MLP neurons of a small language model. Each row is named by its layer, matrix (gate and up: input weights; down: output weights) and neuron, and shows model dimensions 0-95. Each number is 128 + 32 x the weight over its row's rms, rounded and kept within 0 to 255. Numbers have three digits each. A neuron's up and down rows have the sign that makes its largest values positive.
After each neuron's rows, "fires on" lists the tokens most often at its 100 highest values on Wikipedia text that the model never trained on.

L3.gate22:134153181173160146123151142148177152092110157108117110115125149129180141116155136103124177138204127108053099080131140147111187128111112174122090129130144079143137116079127142129115106200161154059135075114130184137162075103116098137132105126164128124156121158100137046162155106109128125144
L3.up22:087146087097139124075203102097114103090133158133175160147147119156061100114111125076106155193108142174133150175147098130151125130127093041089108189152096116098111070134158150115161128120149081126116122145088145099123078117061147134154092170097090106174162113228079153200117099126118125132
L3.down22:149095141181098107148152159141128139149120152069181208172143150084143118143115107144097193119121084114076071142158147117140112160120107123136148116168119200143128164099165086190128171105173140122122141149106190094113099139133178144139153137168157131123148086104133051139131121114110150106
fires on: "air", "el", "it", "in", "ack", "per"

L3.gate139:107130112148137150145175157127087175138102166091111123098148094093155132138158110121137167182167166166151159130000135158111207086074180104104159107156123152106126117112115153108198118101148112138116190155145114149129173118159126145125154113156127127181171137115107134165104118169180164147
L3.up139:147172132102130150160181165120133132112130137166150154095116142122149131163121030141159094120122097176147129128073167157122153110077164091128095100116173152116110095110103100088134122120165160111174193178165106162123118137187130135127154166140171165160158102162072137105080168201090157168
L3.down139:084109133089146159139118117142145126112075163078176109106092102118094112173152190110097099131152119150145129161095132178108172151092200123105133217135106130134126165113067138149137116125145151138124112130149125157123108200109123169128055064107092118097153123127110140093127088168191135120
fires on: "re", " pre", "le", " re", "s"

L3.gate271:106120123131144123163066089125177109103154095139182161098151111124105111057100050149138095159118131202130143065085134164140140131122154100069124135131037122162083163142123165146115141091138128134099156152185163123187116097101142154109107132166086111119097065106149156083106151104075098128
L3.up271:153092125176131151147100148118113136146185087064174098074085069150123111126120098135143125110166103123111107126108131163083106174172172102146058079163103108121172120149141142111130173171183108157079108093119119151074181096155168060062108173137073119124093105096131140102143107093135084077
L3.down271:100133105113072112137115100095128137099186093177138081112113184103128060133134096097108131088144096136159161163071108130127122147085102144136176179126135133151080070165050135143104143065135095106127112169114135124109138117107136173114120131074109119126139093100100119144104098163120152152
fires on: "l", "r", "n"

L3.gate454:125077148120130072157089127107105098162126109116087144121113111098122133161130151167170160168153056134122045112111063092142104112148132123109140126210153130154094083139060147141136130164140160139124147109126088179098127177116113125086130139172208148083067099148112069117094115116123128152
L3.up454:142146152159187141084166092049174158157149123113136163155162082122122118153181118102170183097121077125111137087131146115150121099083113121156122134112167140146100155153121150122113112140138126154108202158188143112092036220164122163129145091087144194085142117115049157101092095163138142164
L3.down454:067125101087101119133108181081145084178111110107117130146173163123177098195062165090187139140166175173142188125114113089072126128095092100076073170132127141119157119136132062166106161118113136177163153148106165137137131107065131105103133124103137149203086127145081076104100095122113123075
fires on: "re", "ra", "lo", ".", "te", "tro"

L3.gate98:141100125142108180192160114055137093095110176126130148088113144107080112142171190187197166173137098148130117133152132121112088153071116088129143165146152139121041152156138163094113176164168076155135125051130123092078150127099107146133155146155097164112072156153074105148139114144126105146
L3.up98:123144143147114192149101141064128109169138086158134128091082122171154086143105143129121125139151220097100125069143095100118120183060107114116150128126129156097086104098094173112155190120080165125147151125119168057056108156103085067116072149093141133127163115190114123078118084143136092161
L3.down98:141145128134171126098121131164119109099119136064085149112107153103094027166136148095131123143151139104115182185121116141128095095070084117171157117137098093106131161042068144163078094107158136139114129127094126112136064134150176113088124146091122136108121121098102139182150095070125092134
fires on: "ur", "op", "tro", "ro", "o", "re"

L3.gate465:134146070135097149098120127150152084098102136186123201150146135110196098137148110107099093100191139116090124135158133173161121184165119124126141135096080075151141158139104103097154158121160133161109119122147131142133083091083131114128117074187122112150136145137106049111163114131109103107
L3.up465:105086101129085071150063145128124107050159140146148129169071091158121096166140149137101156126132081104077130090124148082121130182188168164123165102095167101118135140150131116063139115107122145133108088161142065115097131139102089150109121165151085163073138107093122091157120165121072140077
L3.down465:128048141124120098058178128190102079081138096123089129089139068177164152117143158154153176101176159126097125082138164137148144074112136143102127155155133094146099183060113150103123153142167127120117121096084123117106117084113125095175100077118086139135116157158105130119140156131136100107
fires on: "d", "and", "ad", "in", "w", "on"

L3.gate101:110139162230119133210151128150090090176097100064088171161094105125101124099096166093121114162121135152159105172140145117106088110130189167137092182091108151104135106109152116086135114090181080105118164175159167156138063108125084194150121117111148103140136104080124118165134068139136188177
L3.up101:147137179160143106169078130127132082163101131074114143113117169141135150105133134112170159129069141176133112128143080148101130116083157163144123066120152107085107145124082139148164134110110090108118155141143136104103117139092112117161082055117190128107153102107176108175142132148086206140
L3.down101:172111108126100135161159097170116107079090077112103134077144151139142163153088149143193158091114126100141118129147156182100100135196146108140065132194084079165163090187042120165119132158168152114136201148172105079124127145181093116107106085100116107151125111161125171194113142154130144146
fires on: " ca", "at", "qua", " mo", "ce", "wa"

L3.gate177:140164182177127073138134146135106104107126152107134168184097143159109073114129069135095122165098070119092167102085112160102152154130134115143106117149145146136092119101129088126195120107113150075117142078137109173121169092043140122049152114076128155148115092144087150118151126159088062155
L3.up177:131128170091067134139146101098106107109115114100119141063107121146136107160126105127189117118166117126092123111078087068085153104114122178089133171137124148140216088109151114040141130096093149160184157072109169143102163102065066109118142158133068137113092061114102107168089089171143108115
L3.down177:106143076140099139095078146137115139098070170089138158133108095131165111182069132178114145130176182174142105137108067074117128106110145088072109107074150146155096163105105127122102142130174155072121161145130171092193106154147192106168151114153103116106095176056163094119168169144117167099
fires on: "it", "el", "al", "l", "rt", "tion"

L3.gate310:169089114161140157139156145105150097245180112145187110121145109155130117174175099155130147149148143194112063144086108107106125092163108198170110063163160169102147183141125117084154134163131123160113157137119161089141092165120120178156164125119120114144069099147132174095082104127121118095
L3.up310:156094149093135090065133121129129113190130108121121110132074109113154174094136072172159158176146118139145112179104137058119151070149140091126148100125116123164144133083103129146179084116196154167154117151153173151092186207143131125098063086139167075127157136127118085130105116140128091153
L3.down310:094099116091090108124106146111163120157144158158186118131166103118095127115108126088123042080106136081100146180126153133137150085203078144075058126174141130171114106120155126170072088103123086126137114176080090133092138099140124162146149157115118168124089160115163129090121134050137113141
fires on: "k", "ri", "u", "er", "ak", "tern"

L3.gate350:147101121109095134134093130131137125138110065164082110140119108155091204134153176165090115131099143122121171147096153142104110126110126150130051139159108103147152113145147101169119122154173128110137130159061102140144103099132133149085149175145088158184125164064146168135171142133133092133
L3.up350:181107185154126162155152095116151135171137166071138115118089163136125077119109094094114139096058153130165108131089113133136183103189078081166137082143104133145204087150141131185144107154135099112162149159150169136095129138124129072186123118117131096179124150093099139120077159116152129081
L3.down350:128098133145164110155114120116128135105077126126041139187166147190092135106099182138124144102106136126119085090172153083100081119162122093112203167136139099134152097085063142122199182139075149111180145081088123117108139119063117156117118085095076185120149139167121142154123089105103178150
fires on: "-"

L3.gate134:142107132113131124162140106083095100093165107130144130098101072154101105176115132104100050112148146141146163086168130155081151102120156130127145029180122108113093130216113146121140147151144107133113092124165118082153130172155161108090110180137156104131132157064122152110120142169060134097
L3.up134:128142174151139145093161136110133077095188129114136057098085143069151114140095171108149120087189123138138190119172099101134147110190122067102137083131147117085130142135122140159116152137139086101159078099141159094171118144130127095095155140179142121142148049149109161137065179126134126126
L3.down134:099154152134133101087186088058099118124146103122112136093118127140105175165049141136113164097156180087176136154066105065070137105148134115136135147145097146180143155060131108103156137171097090167170125168178151112119151129143123113142148145119149122135136140107152104179054117116112099126
fires on: "r", "op", "rop", "th", "gg"

L3.gate37:157109093158089206094094141124140122119134082165155085152051153141170118145172126119133087070159127135140188161098144155153143130118137097104107151134038142130110150156131133096133173145125159078102170143099060159133159097151128121159098136159141137041121173168166108100067138091138191151
L3.up37:116128137151117174162124148197101133160172136105067108094118153089080158058119071104157124082185037144115147150140106133170119126092142104149130117109132089195130150083141095137105131127121100133084109104144151088105116117145129120126123112125117116089089129121140138095183142195107089150
L3.down37:109137112110136097091128111151139095144187123096147103138083146119126118111105135179151133130146132123122111162103113136162139116159134125165114139120168129080153140160137143054160154139104135105125113202185174115135123162101121128133135150129149117145183104126151073118131148139131128153
fires on: "ri", "s", "r", "leg", "R", "Species"

L3.gate423:145138138095124110195157102225154132064090116063164171112173147138121105134131159170082144160172093123120114070140152143142183157108114100124125099101125126192070133136127120150186131093122158126169155196124153126071088095173098114083204085167081102113087126121117145131114141098143140102
L3.up423:118132193159180149080124107117121166125131118155144116118137137152197072126134102132074157138116125110095173090036062125076194154145137140179137069153089157157142139178129131120094116133120089145149127161109147152146108146187094116075173092181142118151177178129146140175126149124132186141
L3.down423:104199129081120156137117123118150104094164080142130119105080140117166148113114113153103192168095112140103070107118172166141148089143106091161164100167133108123121060165120064122156109174118142170135146183096126144113089131110091183112097155090080139156187153165138178164122073127111149083
fires on: "b", "d", "g", "ce", "t", "-"

L3.gate95:078136135186125093179134123127169141144149138139123123179136144169154126125115089117173095181097079102120115097105151177114141136158135140141150151093053133180196141176145112213162158126136188161137096076087147122161103160128103052108125125141162093133143117132156126170138089149110159096
L3.up95:119124139083090141140139123139089150170176109143115127107138155153150149126095103019152121127172092140134174103162112095108106155078123095147154105101134086104114202087138061128161137101181072140137160071174114153097160172067158068135120122116046104141133096093050136132086128123131171096
L3.down95:141096084138132098142130082130220113136104121127111163173156157181110127146116122093089120140121136095152104124083143192133207117167155156126136197191101103138147128118159180092057104228101106120129136146135134144094140089140092173117085094147101162117149122113126075157202180159131059166
fires on: "re", "n", "di", "m"

L3.gate218:120173163128184085210167167150139144093163099153082116122174135147123093083070122141172141112121093117122166142163070094138120147153138092135126161164000124150126169128104161092116174163080145105115137145186129155130129143109125124142169100123120070136137100104104129066153126111166102110
L3.up218:182160119178124129138164163119152094172168123094124133134154157144121172122083117088157099154126097159133121180181103116140125157152144142137123148138141119182117119148109182129076113122111159124123072113113154147159209182114109127149138191052177072139078143171090179146163086117121050168
L3.down218:145119113127131105110171154127074156132146086172163138157173158080110181087113128077143154132115117082171107188136097130147077094114134113160150148152175160139157134072173126101129126201134200191146121104102144146140136157120117098124130158124113163134110157139080122118091126183150089105
fires on: ")", "ar", " m", "s", "E", "k"

L3.gate55:091086122168149122107156151067191130126166141149136094165137092107094072023141099113107116123106112140154133154150141122189019129167108081121090132150106191147184121142105127144112132121121117159075137095169167118131093135171164097159178063067160138162132111153077122122129050138099123119
L3.up55:131124073098151127133068121098214152156101176129086108098144111146076114098105111092163134154127140085132159195163110172131093131150149127201057076130145137158147175078077123078118107118134123138097172163179126155111094170133129148099112170126090102160120136154212087124173170136156083068
L3.down55:141057092127122164107146145079143126110189204153128136108161095125156159073133192114145090087107114063181131132109087125155118129131142167080144140102115112163146118138166117155099135090095088155135158147071187086162058143133115085145194155094143198075181142131052134164129129128122129115
fires on: "er", "ly", "est", "n", "se", "el"

L3.gate461:085165110109164095095125073115083153103125111139140096130168203111177127063122116161089127073163150126110118174139157109144133096134174112148118108134166120151164081144104129109111132168146109052117140189128123094105183130055094118170131103149142131103124081177198176111124098103127140182
L3.up461:101116119095107131129108127138146131213120143120137131133121085069132135075112139130148107100155125108117061114140156132088078072066112154115168145151152142134161115148146098109086123129146084092134133140126121098198126155083131126128184164150174144119119115160143180100170080092073113096
L3.down461:177118129182135136111156105163121111133107112135143132140125178082098060065085146137190142080150154157124086126102142077093174084116155162171113110150177086157129139174111128107088119100124140165142146153179137155151115077126119157135124121109126144079190101151179146120136119136150117199
fires on: "ak", " Win", "ot", "in", "us", "an"

L3.gate262:143076072147153108120089073129141064087138106093119152073089140094122164149063106141130166151105130128064133118120121146083042065065174137133104178117126119165126109090097143124115146138161089136093189165098122162143111164114132122186104141108132121126159127145141100123076121134098142161
L3.up262:130144142113071118124117080126148090163088138072173177132097132119105132113137115092145166108124125142106122150150115128075094172118145082133096155119086156144100087072064140102141167132123149107140174106117140030109100119124066147151048127103165103167109142139179039155047105179089103099
L3.down262:112138147084129149085093071097127114122138093164166092130113116176173126165131120109160144128157115120167129137088115156149108089126126125091050151136110192182161149096197147151082137098183100131039193106109135113103130122156086126106080113152108116079149150131137077081153110086105181119
fires on: " Pa", " mo", " pa", "ca", "wa"

L3.gate309:089143151114085088157141163154161137185129125182153127093110177115120129156133098082136182092150122081148138132083095167145125113165142178159155149139164094134077147114128113113178202160144167126129150107125110093142152108115111173191152108097136105149170134117156133119094090163134149136
L3.up309:176163169136093195131088174129104136122159106173118137158075100130098166103133113163103150150161145119128111176130138143143182192123173112108144124132134146157067093090110150156130153105163097148124089083122060125142158182106186102188124119064114098085099149158136188122134128144173110133
L3.down309:147088129066147096101152154156130140170064139093146170173115150109116167112095089104099100145148131172144084167101136155080106134126175139111107075169119190110109139177077168115123093143121112139126204101100165118094137082091113155165139076176088132129109155163143112134176136119140138124
fires on: "s", "u", "equ"